From a checkpoint of a small transformer trained on Wikipedia.
Size: 15 layers, width 224, MLP 896 quick GELU, vocabulary 4411.
Architecture: LayerNorm before each block, biases, tied embeddings.
Training: a variant of Adam for these matrices, 564M tokens, 4300 steps.
MLP neurons of a small language model. Each row is named by its layer, matrix (up: input weights; down: output weights) and neuron, and shows model dimensions 0-223. Each number is 128 + 24 x the weight over its row's rms, rounded and kept within 0 to 255. Numbers have three digits each.
After each neuron's rows is what it responds to, as a language model described it from the Wikipedia text at the highest values.

L5.up699:098068153194132150136144114116125199092138100136105146116151130101142113136091109154125109131083178109102122147134149137096092126169133156158141106166094082126096127126134138089161120139110091127127092128093110169121118112072096132124101152131149101141153124149127143176132150047121148119151113080117128151128162144150135112111118136125127140116109146148111122146107089111123130136127119114159134100121158140141141159112132132131156157106154145125112144090089092165156108124155136170097160103108124144136095108078170106140090118157155142133098106135142149115141110137126166102165130129137125083142145139148136166114111113121161114172139136148128131135121121097130094117129
L5.down699:133148093124155134177128086155088131153147127137117127080146132114162140132160117116122125114110115117108158134121158140120151090108134162127160129164124146109120147119150109128142134151122144112114117090104175090137100133154146175086121104131151149148129141086077080130138127158131149086138112079142166110152154094157117130162146131109131135171146086140127086133152108149155094159149122132165099130137110090095156146121116111133160139121108159166158102118073150140130098169148185139160098147093104115122163110127133106151099135127102122107124130119128101091092168126120132109132127123110151118130158112148129142084087095178145157107149092165120080145128139135106155117109
Responds to: Preposition "of" before names

L7.up145:162103119116102128137139128123102114127148152180102143099108141147118099115142119142128090127126089094134160113121120155101132160115103082084143102143122107120174140099116081128129082119107141116146149125159132181141148113159151094166137122125153132123181107151135120148131163114135125111137106128079093078118136163118139124111083119102125106130144118110155146093132094104086147085146090133110168131146131063104149146129122141172135130191123117160153112150137062141130128175127108133126149157123084135158125100130121106139132138135124121135119090179134117084140114138140167163149114105139134169093149125130104154146138103140137147154121169112168121117146139146108081106096
L7.down145:087123162125178132176095112151131117101111112110106071141129165141104121138143188062143102109135112133146132094132158131123104167165182141127120101125115116105144142153125089139163136149150140107096136147089091174135089126137134129131110124125113157167111124140097146139115124138136171155119096157145142113107164139128125096094084147115153168126132143119100119125106132142147097137126110112109144114156117162111154118154151133124071169176136151150098134100126127134120134115141101163120111186132095129122143109118091137122121170139156101088161097122136133097120110149124161120167052137113119120127126168117131164124092114093111134127101121125119106166122082122144129118113
Responds to: Mid-word consonant fragments

L3.up717:115118124131128136175125160146126151180134137119127152104119136099120113117093131143076142122149120170132109169128138126121098133113062115119111105124126146112100083147133132084095133169131131114136161118107126107135170105080109120129142164143142156147118154109099140154151157088121168146100100069110132141130115179154121093142127146123113122163083102118136146104126110132123124092093146133139129120120128142125118113129102097140123168147117061128135141126079126157144123117120095127131110136178128169113135108131141147119168126135144072092117130153147139144164091133117160110167136127100130097186151160107123157107149122154069181131136098149139121087158141153107077129137
L3.down717:149173141140143128145064131156163112118139133077124091134134170111138119165129150123148126116181124131110149100134107150121085131134111106139119118129128106134101150099138116118136129173129103113140154099143098108133132119126131136113150170133131121077100121126098123143143155085085125139106092111130130182107138102130124136093116140108136121163132116122135129150141152106115111107117135144118145184110092102102111142136127098175138144098151122172137110134142201110157148133152116141130127148136147164099136148089131119137197106137117064137089159115126110128146097173113150114184104086138120119199136131144102104081125158106088146120138082116098137135127125103108127117162
Responds to: Adverbs before verbs

L5.up614:154093141131147118150141133113096126159122085128143142112134149130111106110124139111111090138157137146108127091108142158106157096173134113140165132088127147164144097127115126130129124101086087138151164075153128160123114158127127096165099183123132127138128129082084120139087142124159152097114100127101115108172151162118113113132112127123155130151142132103129151116187130111131127092154059102155148133144129101165156172106140119137095147181133104137067096145102111157127134179099123118133108125131043129159112105109104115126120120131143146111101121132131110136159115147118148156139155172154155083135102132123140140136093140138115144159126134108149138124082129143141105078120
L5.down614:116150159091163117153146133140109117105099118137111109122167163125091136150117140083114128088131136147112111094129147163115149098124155161136143105123189123115136103083096125131132112120153129139169113129159153131160086145156119155098102100157165098169137106122134091140101108138150192135152128124096136108162149142088126150101146136134147164114140156118130139108143137145105144087155086141129130133156130125127137169107204148092089121122120117118078120117141080119127144143131121147102090151070112162169107109121120125109124121150140161115144131076130146102140140129101123159107143131149165129138112127158080131092105113170132106153091124157170140098103101142148107107144
Responds to: Letter n fragments

L5.up166:107136166161134113145172151112100123162180141145124179152107084068095134118135113112110116122125184132134120153144182145136150112131098139094111079134124138165154128162105130116126131139085134119148125146111170113094135103131177156107108104095142118129151120113122125088134164123141163118123143120141131131136091145129131128146136121076120102102088079200117139081157140149128083121169130108111137132113120107110161137123128110113120130160109130145120119117125126126141141138094113106102151071133155139137138140129117100115139114159122168130113132105089136109098121103103129076126188099127159129113156117125134141134093155182092124104098085155111113104146145141102177145134
L5.down166:127145098103085143119069138117113119111154093123151092134179134135131139133095145153105119119168118096108136081111122136127124154126113121177127127090149122119096125124133139100103097109157121156124114135141098139100128159095114156126135161136121099155131093125135161160093134146103103109132159080121116133113156121143141110098130131152139139127163162148126158137104108112130157139097153141115140150133123135123118147112159156095066137120146148101181174142155142106127172129113153100120113143136091104107124119089149156127129093139172103108083097174153147145165117129158099101100169165151151101139089150103074149147150090151154131144162171104101166157114136125124080104123
Responds to: Paragraph-final punctuation

L5.up828:180111088130110150124119102053137092138116119121090127155144155110157137136137125140085121110158121107138082132131178134087083095109069125096118126156132134136098108105144112095149089113120162126128151110166139150121147153119142124059119130089126125139142108081134139119138135169155139142124083104112115133177155137132116123167111177125084127120097119099154133115126129118108114149137143111157131134125111113172122096105140151107133151127096169133119131140127099105145135143085163103142110107147132137100135100131099134104104098157121107119136146143144210135157136101159132146105129141096148111138123153154088118144114157109130157142133082107125129078144133100121108075145
L5.down828:137076127126116149163106160140153104133129136118142076153127063134143151139116133129151099122147132144155144152150078134132106069112124101113143120116154058097114165107106175102183097113148149164147158130142162113151114098165140136159120126130139098139159092124132127138124155140131126115101138101125130094144115146140128151081119163083158151107119127110124092112145144134076117119128127155157119156161169149140116151139143154098117079135149127146075115151106093129104186112099137087115156141085133090116107130120125120122178095149137116118137111140141111135137154151155095163105139133163147119140168146104157114143116117133139105124136145088150099127111106116135092107171
Responds to: Comma after introductory phrase

L5.up807:202107112131133093133154146110106129094137113101117152122162126142109061107140126096129101106125128146132145157110113142128115116153128172132135111115126115111135136133116152083075123160130149142129101116110154102122168115113110081117115128088127121174148142083090189089138187125125125152171146129148130118123138096157137094100118117093111122133106111154122130154141134100116073123095145091111133155100132126123136134115083108164117152170099108141106117102118124110153151171124099155145150098123127083161113113092174122152115181127174128139128138155121132131135108095104150129106130149103117125079140138125143155138146098144175130133093105156137139116141085180133110108147
L5.down807:178163127119126119118101130118132099145094155086124168121100178147135123130120120068102110100142093134097125165128167139111114139127158131125105127163135145116070140154128046151143146151121164113132125097158149109132149132137145140083148151100168176104135173132116073113146161142123145128112125168136111131110136104125126108109144120125132131135147151095144111124144110121105126166133090158157125102114114139086092109146139110118183174110161155149137094131105139155132113132090129142114125122133162110094150134148126120127131110150109126128118120116105097151139146135109160126183165093142091136093097126149161161130110096135084090150116069152120115080169126120126145115128
Responds to: Plural noun endings

L3.up536:107150094126117179149111127113088105137117131133137100145106166159122135109122115171121093157129117139135122146142168146092138148115102080081141121124160149095134159163123099126108141106117161100158138144108139169110141187143160124165136142126118101120138161127131120146101144111126095086137118116065086150118142106108121124125101091117141096089136114105107128114166130084092145104168126137193153116133111077125135123132149136150146140147140142164122114123139086153118089162148087129141135157166108114135134111139139108135089162167136141119123101162093112117128091094143148152141136118108149120128140134122094128151108151115109132159115173071182130139144094159103087127094
L3.down536:135130138142130128114135125157148130112146083095110097139125124136136107130116155113149141141170150122141099107113114195121177122129088137106131128148103091140155107133071113123091130136116138158106110138156118132137123135127088154099123145154118106122151092149094152159097143180156134146162142142130137126120149127095130134107084134164142128127153148099136150099147141128133152118087076108115129137124116164143111110125147129109106182110148142175113133085173124099118160112125097125137076144153126148152130100106107134097142094091154129148129155173188081106171132126118135112135097135105140115092123150068116159105134168091149106132095090128124138078177155099103126098127
Responds to: Single letters in codes

L3.up148:152149095128123153126108120137107135120110161148131113137140085130150094106110104109110142124125156088110075122111125137110117128091116188133156118153113125124092097127124115151147116148142126140112106141094127161101118133129110130133109122130100144145185173125053141141094086106139140105155124110133161103092148111163107130117124159084130095186144148153154161149168117114101149132176151112180136156129112119118151135143129125112100185070117119148128139141124166123156134172098133149153103142099116118164095131139154125163150167135186122128125066123099177114123144147142077106141086124123128126136144112123155119112127127113109147065131101145144124137126118141107110126105
L3.down148:126124125172159107169165124130127090168073123134156106105145163150106124124119098125124138127141133094156105109104116161162111100109124148135112111145143164127099132119116100058126143145144170122133114157134152154075152142167065116123082137120135143100152131078113152130106121126149112134151160102087130090110140119100138129118139121145165079145133112109135156130133173153092127126151138103130135150141163111105164114142086159157072144120133141127131087136081151114123165120100141191180145151134126148182113112143123112165104114120130103121135092171122102122142153137130111134144092076110127141127146110153134113144086111124114136088106102099107129151132103156134130121131
Responds to: Article-lead lead-in words

L7.up46:141120130125098123094129150122129125143099111145129128121127102111141073120100089100125117107107167110114109092054208155137090164124121144142164099140121159155145137129123132163172133156106153143179122146153090155145152144058118121111117116117106154114149089112122142154132106128123110141112112161145136120118133151155104135154122116091130112146111142181148129152127138128072104093093147126095157099114103089137157113128102123123111150127117116117107142133141103119148107112116158118150070178101145126136063122133135088101146130147164131106133154147102142101162156140152146129134121090085161148102122106146129169136147125119157121151116073090112123131119105131134126149106
L7.down46:145159137107132118143138173166152191152136109133126080150096145114117107104135119150122149122090180115140081094145171133100127129103119108136123151147188130134117112131123118140110162096131084161083152158139149116109123129134158127115138135136096113093126138156148113176142155093124099139149143138149126116127137132117118112113076161154108158162118149085124148094146165105142152158106126111101155140112115146099160140136145164109106120102166161125077142114107126129116120136112127105131115108175108134125102089129102109168104140130147104134095106089054111131124175150150107099113128108113106150141125110141164153124146135105110144083078122113152120146125147180148166107148
Responds to: Structural boundary tokens

L7.up368:163147146160098109115131145137115136144135142100146152081073165140118118125116106121144109060087138129097136133123133136124178144136105141124088109147138172115108117138097149113137138136138172081102100135166129095152131118100174134105114115106145119126142182090108113109128147113092134138133129133124106125121156105153120133109139108152128097175150084115162174091159134134104095131175132121105124089105146105153113078135088130180095160132100085133139144079140164120161141129133101146133124129141122163154125137121148112143163111125113067107129138143099116096119130086117175158156114114129144159097119136138165175140142121136128121114136098180133121130157167149115110152134
L7.down368:105114121073164128099100140112172148148148122104137117127131107140159142124133148098136160122095123151130110101113152102120094122113140142114121181130105122088145137151144168139146118141130105147115169100067139129116167163149100136131174123137103185120140068138069165118166135120132108112127116151095162135105146100118125133150132131164143149087178195115111118090135127091151140108111120123135149140121157129084119148133150113072154139112174139143151138123125086132125151110093106173103120121167126102121119144125112118144132125125138145145118067149121133171171147110134092138146140132094109115134144131089112130148087134151125156113151091095134108150109165101140157099141
Responds to: Word-final suffix pieces

L7.up823:128082078118098152106149122176115174118120140106083120154138144150156132142128109096105135096128196153119126121076156141087143148131148162113163132151157113147117100136133108124131104160163126142159128130103123125106117071091117144123120140100132128203126145115120157107122167119098138162109111141163136136111102132128127134126078115153101126169105132130127145149115107073094124110078101083105137150104127125133128144120113096105147118126119154109104148137150163097138114122131151112114124103121126121117078097105133141187124103114137139142110158109144175147094110140108119107115153093118144114136117125088066131163086109130165186144141119157096144108121124122126134131093
L7.down823:122130151110107161143122153124129078176132111116182106091104106086133115158113134138185081139151124086083124141113108130111127166097127108127101127100128115131124161144110134135109164097097140164130138119090134113080137162141109098141100135155120123120157177141119162157129109134105097121082163139121126131140121157099137128121197159109109149089124123141126094110148132110133150128167112172177100142172186149111103161128123164124148116155102136146118138113071099140128111135105083130107157131132154122151163100129097145099088132161159103144107107134140138156119111102133117179079114113109152126153142127108135150121137139151123078142126118128097148169111134139136142135122
Responds to: Clause subject after intro

L5.up750:157121143140119125096121132109173107138096105135093151126135153111093085144121141109144121122135127121115132091134132147122126098128126148129128058122062104113091149104146206098096133152101168147113135139184152112115160126101060112179139145122154124132125104133107148123089149115127082167203133137085144141128140137146129131129118153123111168135107142116167115139106125135089120101120149107086139087122127122103179128127093149154122148125088122118156116123143132103134142119149104170134135123103103148124086125128130121137146116161113108131123134123154136116131072139102142101159088099120109139116151121114121188154116152129155109148087136113099120110132140111089180110112
L5.down750:124108134118111124148173133159148115131139137147130088137140142124170130126117114156131169094165123148124171109134129132123118187148117129141112129168140146152127100158140096133175131108119128135112108096117159134126145144145175193106131145112055138131115144136130104135135083129162101145123129133168101106103109117083117125109100098151084072121112140080136147106098133134139094143105119126161148113114138168134128131134156115112147151119137092117132112144103098160093083142107181133157124090136139115125166150149091133124075103138131111137119108121075121123125188123090130124145121117099096127099075115111150105162156082161116161139166105108134130168167123113121149118119
Responds to: Word and number completions

L7.up445:135119126130100083104091114103145076125113139095155146139131131092143103133172122118129120132074144144126119193133149140124152086096130113106157143105148129146152143133140143139092117129118104130107124112161126147080145135098125153104115127117157152124158109100094125167129162100184100157072125112113140145130125131149117131135099154127132099081141093112119105133125139171132120093174152129135145136169083115085150137117125106102153156103144111118088153167107115068117165101112122104132157141145127140183162097124132140124161120155168128133104162118098130152154101140189142150124124146134139120124109138079131124110164106118127123113132116139142080078081149140110144126170
L7.down445:131117135128122153153155101156096104120141124125131081124155125118143135121125103130131094129159148109109118106102099104060129128120165113129126115155144151150147113119092123141127130195131175124125104157137083113185106097140119121125147128142099133164162153122131129146087136113087148126140151124173153143096136134128125154117142123126108159145099102111136119155133148077128124144079144122121158111120120099163132093164115097102089112139105179151136130135135171164151121170079172119128103138141146135095099170156148120170139107089140131135129076141139120090110091128149120084126113097117153091160146131119130120101141139086145177157151140135098173120141080103161100115122
Responds to: Word after a comma

L7.up508:143127108111071136133138159097107137104157101099140171150141095130109079173083122120104155133127125075111155106118120154184142151103155139116136084166105167138102098133109161128148109125088086113118098152124117105122154157132124108144119110129090126155128120106126162122132125126139134155149135157118133122136136174136126129143124118164163107155087141172107176091139113180115134099124115085099143077157170090128130120122076109146139116145123124130148146138100157126122129136118161154123083103095090154130135145106155067100160097139119102155126119141072124135127118184121159119086131117135146158099135148125114151102145141119129131126119103151089122113136164126115145161116
L7.down508:082135148134109127194094090154116072144133165135132148183114142125148112119125157126107135117137135112148113129092171125147109126110097144150161116121163128150161150132114131097142122076145130111087100160147151123075117108126086137098119127105120135127123122122092127114115067113102131140115105130143146128143142122119127161121146179159118134120116089145123144166150120151114133143138150165114120080124071133142150111160104121084106118134149121130124097139086159137116121160115124143152128162158119127109106074102120170169127100156159175096141167134179136151090107112113132109133115126099101131111114137151153124082133154173102126120120146132196145114121095129164121111101
Responds to: Mid-token fragments of long strings

L3.up453:157101131136140116129151109102147136162118124088113173100109144095090067127142128119143130086147173159141151123103175135093127133113136200147119137130130123160123100127123145155115122116127124120102114120118133094140194097082119125091125135110172144184113136105119154146166133115127174133145137154133136151134155093139139133128138111112140135157126112169155122111147146113091109065127101106112140159092129128122168086117072120126104142133106136121151133098107110078130144146130121097106141119108112123137135140132106145120121156149183149116122114133138145136134125104105178147164125130129149140107130153125112160146094152092137098107130109213121115144113169127142112099068
L3.down453:170155151137142129088125178072133097134107113067153125105137123113137092138107127118157137080143150122141109175184093150127117106124142162149080122138167110124128118098126130124183149126126122176127121087106108164148136120159100169119160135111157175156129144142138134116081155140117117144142119175145139121095148117129125106114148118143152150108141144071146126083153125109118109128108143103093141118127167112148149129117163108168116104115168130137132121111179108133154141102083088174120129154133128115157136167115153122119121098174127102122133112139107145127152137137118164093132170092114089149116138115127107119116156120111127150134126109114085145085106125148100079138098
Responds to: Plural noun endings

L3.up894:195133117115115084146077121144123131114143113161134145092127139127113157098139128102111111079092132114049119095145113142059121120182090155109131132103086178144111116146127154069119120130125141122169158135151117140134135109118164130153120138115137181128148146161119109144111101088126118089136141114095117142176102123140125094146074162129105124159110112083106117096149146148111126161149113125128137110136136084141139115118121105090105162140121137205147129153130139138146091140145118147149150129167098136115111137116142093182113107139117083148100123154141141102160119112168145092117117134134139118141131137134146134124084134142124170106136133126168114119123117135121138138144
L3.down894:145105116111104100169098121151136090132086126121178131121128088151149133098148128165144121104179162122134093114156138135097065144112108139165100143118164122131141106113129150152113092127101137161134159136159107111072153144120154176129120115147119144133131139088143134115134128139146130098185110083113100131144133120100131152119091184114122127148080160106177132110173136144100149086120143135137130099118135167144124116118126129097111154115102157094128148138134141156123100143078116149066098102167115115116115127110137151158152115124102163152086125138139169105146177091179128112095104099089153138144105114110151114128133161164115121114108132110151121147143143127107141119137
Responds to: Preposition "by"

L3.up19:135148144151137085124157153130109141138157115144115160119099151113110123137098112112110124153096115118151088129142158134157131149141123143120106112107136180160120087137059094106095118130134086113156153167077131118065160086115176108126134141108145126140152139133144127140131155097125137110164165108128125124095113119150145122145151143114122094122105077136119144093141133152130158158138096127098133153123120133124099156113127120094074143142095169133120105117098153122148176129062116127172140160164151101093138099120127160133116139149129132164112135173136144179096107116131125082136120110084130126137127122105089104100112176137126149118118144124136117111145203116129088120108
L3.down19:146137116131131131148133134106140102164174131100128124088153132124122124144136129115115131130103136074149135106137120137097121146087101169179132110123155121200114128136148160133099113102128088160161107105083108150059109117127151108111109101112111138104126155118137131117144102114151139084160135145137110126119155114124133141074085138114118120120139106145154111081123141127122131170168110139115115151120093159115174158118183143144126181069112123145149144138082144139140123117137128109106139121160128146137124146164118098146159146155174136148133098109120130124160126128136109093123143181125113100159122140137104102129142161109139122087150141104135089148082180172166088120091
Responds to: Clause-ending punctuation

L5.up823:171135143125121114128138172120083100134149122138135159126153149117113158124121134110108126156140140100118053140135156141114142178136128127103100132182100153160143110175085094142087110109145129136103121154092134118101124112165159147093147094103108119117125149100076130117171133111165104107127157082141125137115125102162142102118117127123090092090151108118142117115117129101118169148115108136124130151095116140102133127126146127129106195118088126123169109091073136101157159121087147140143118121151134147085131087103141159156152131094137097133120130117111161119090069132158104106127117114120108129145126137101138107138109155130121128149153098170109097096173155107122109085116
L5.down823:151155139103143140105134136104161120102150089104122058131144152112095107138111161141122119140147188108110151097156100136137131153159147135129116141123134097106170117135109193114133128142092144141137151088106085162130143148124116166133120081149118131136137136124178134147134111164140184099115171147060108173134141159131130127076089138120155177118146128142128134133129128125113128144125106090112097133142109098106155125115138103127142135140169142113129191146116116094120116119128104074128136113118162121168091094133133119104113092159169115149090105141099105098129129076126119128114138146129160077113137151157126152139126135101146102120115102123086108146149157104128122125161
Responds to: Clause-boundary punctuation

L7.up780:132126136164148117103115178106129114113176104108060171139122136085129134088124148136116131129121142100137122122171144129129129111093130112090128096118095137164098124134131097117104136094145107138142135153150110111138139118146167111120110158071109112162109131116118133110151161137107121110154148109094107168156093141164153110118095166143135118094141097121127155115122178164130133134151115111122121109143106135152125156124110143132078138100116125164132154123097104134156160118089146128113154134156176120142110117093126113110149109112100094148103129192102147109088105095127148124091124122071136152150111151082090118158116184149127121140119089142102116100135192113125110095164
L7.down780:137144106116151109106151132097182142120110132135178121143187136114107139089056106123148116110145100127131140137126104142123087156100158130144168161129141136097163109145126148130109134072073143160098157074152129082100123138104136130147142110099140121147180140128143101151158120129140124144108133130115107126144144080096124161103116106129135142136108115090148132102118112130084142151142113152135115133102133135101150164122142150154124160144171121109140079184145144120114160126127116155134139081114153089161118135113115119116144131137157158135098120157088110142074139125131071167128140117116094138115153127137141134113140125139157085122139096150166137194128083127114114144161
Responds to: Passive participle or clause end

L5.up218:120143109146119112134120118144109203118149108133092111156100084150130124144144072173141105083137157110158101168130124133131105111131063096112131128118126115126098134134125127140156104154133118132189123138146148150094123122100149151142114144116141076166143106091088135092096164150153136128105120131094110160161124153145130090196093126118113125143096154154109161106154140162120139096131117112148138144098145136130168156113115151055168117127108070119109151099067150161147138133144134090113168128134123130137112141104098123133109144133154085131122115116100160136141109121128151131073137142115158147128105142130146130147144109132134145088147098126112123102146153159117122118153
L5.down218:093109056150177128113090121183099170135116107141164155120106145090139141150155103137149125144131104111175157107123113154140119119114119100116174148131149120128088086107138122131127121105149117122108085106165155115086114121079134136116076163105123121177109150158092127139119174113099153094142142113121133071125153121149129126114151159159118108131137140140089147149128148133109142122124171103111118129175133142133101115125144166140105112088150117129148123115123153153128172118117168132126072149133108129110128173142109164144160152120092113098128149127105118164147080100192113119095117114147153125133144149149105129098126125144139119155132129137132104123076112111092147154108
Responds to: Predicate after copula

L3.up833:137125132119136159096084114120154096132136140153138148147185144136106117129088075116101108142113129123156082128084157227132122118155142094144120135112118114119114118145123117097110054131107108127172095119103110140098094112097125123128126181133099122122146112110127104117118114126149098096138132125147110176134083104177148115148113139102094106124103127128154125120127117109101156100138122116115194138099120139161113167093127133109143126090114118125107168124141133115130123105104146129127122115102134125135137089070130114128091114108126113112075112145141133161136124168135115131116170089089110119126105152116092127154120095128159134120121123141132037121097115116105138124129
L3.down833:133110157150169108161146136143123142126163127137152124138142096183139114120125109141131124146120143133156158121103140000111117111121144123111117123169128120112137128141140113128128151101119105114150105126131142113089148126097110133107122123141148121118136140151086169151149121107111112111140103096166173095134130112070068134148123123130161136156165134130139157123156173138148121132125126167109052127179137146114150144209148124109120143147112121148104128165112098129065120116127120133137129159149152140157127142131124144137127128136152142129150129133105148123119119140123115108123150127126143090134110060149105123124144154150074127123124135108112176146116116171151145136137
Responds to: Final pieces of split words

L7.up74:130141116161132133137138140057110149105150150120120119158115113108178106129148121143089103159106119123104146113082108129140145118124091128156107132156134119146109113154122152101127083133117063088119132119104127128086132126129085160137064127138131112128096146121104134096074112130187083126132119136086073130093095146149146103109121154121168120198137157130141126113145146116131160119179149122207125117163121102135138138125127184143141159128123130111161140136095141138165124119118166106123134128148112118129118132086127131151147156161155109153114108145101161145152129141141121147115123140141131127167121142145125123111169092145130115091118092115085108079119132152088105128121
L7.down74:095140155165118101149088106111108140139165142150143076158076114120171115149132125137133108125113121127103121091112100145119145128133089102121131137125169099130139123099150181097127162154127107131162136169129120103119107125150122125148129134164148111120109151107115113129086130093101153085110118158124089099120104169159141121121098136149094115166140102150129112191082136139137163124076170109176127140112123143127136095157109123109143097142165116148104142091124119109146182099122148100145116145141156100120190165061099148127089149103131135130127102152141143158139149163080121115130115124167137142121162140130147146119125125143154111086117132124128132136100102135125077164115
Responds to: Bio intro and table cells

L3.up724:123134087151157126169097125126148135152082146096083138146133117128138081130114073120157128135110145116124115106127105143100130093139134131143129142088084107150106090134130179134152127153100100148132103088127132181157100118112112132146122125144108158098118105130125096126110149070142130099124119145137150140126153078154113125135142159058125142159151121128155127166112144145135110135114119118166160140142158112110155155124117159129138169085119098123139154120130141109143106150126167142149138116134080133137117092043076153147078137100138122084095101137145158099142140130130189130135138078144127132138112097154134157113102105119136186102155134128146112119132128125140097119151
L3.down724:133162151143122132170047127069126142156140175114125118166149131102101144109146100130148130151137172086107134145150147145104109094127107140174122155083071117148148126125115157069110158183166125154147134117137156115148115120122116123149149097129149169113124162128128145106072131105134093119133124107117146102108113107145133093138147138131121103123151098132128130165111143165121121112112154112153133158089112096107136121136121128105131136137167116160152167096136115142140082150142143148134130150096075097123167157086135143171133119101095140121125119141129137156084120126159134114118094128125075126113135119128154097132126131102117115158139127114113152111146154147156061142086
Responds to: Word-opening fragments

L5.up220:114129111128093125092116085116125136120136153110138123149133076091128085121132136165107113129103170130116073145154149134102159112141172128110127169108147108154176165120108146130124124142136113141159161129116109155096155133086107148106139154131155138137169116121118120163106143129168114118110101107110112140122095177132134142167082103128135093147137146157109137114121117108121181075153142115102144165101114156154161128111129149099100140104125110124109119160074144110117136121116175102124107179142184121172096108098180139140142092100120111143111114123116153183149107155134142132151145161141133089120090147116110125105142104110123126146136148122128115077070125146129157116166
L5.down220:153160191135155134153143137149178135119094137156122119124151170112116148168143083120096101132108102107105168119114089134119088138131110123127145127160121160098080121126101126141129111161121120129110109150130158169131128140144121097150081147069108110118137150151124160166144129121099112154124144157154152129117161129129121146100166137117152164122145137104179152138096128075125079146118141136125131111120129083145127104141107109145107130107099107133133156140140145125119057148145118112186123112116113119126054132122064107101105121149121107166169129158135171146120142112132118104131063131109115131123113145152157115126107134137109162142136117091148164130170102114150139125107
Responds to: Verb-stem after auxiliaries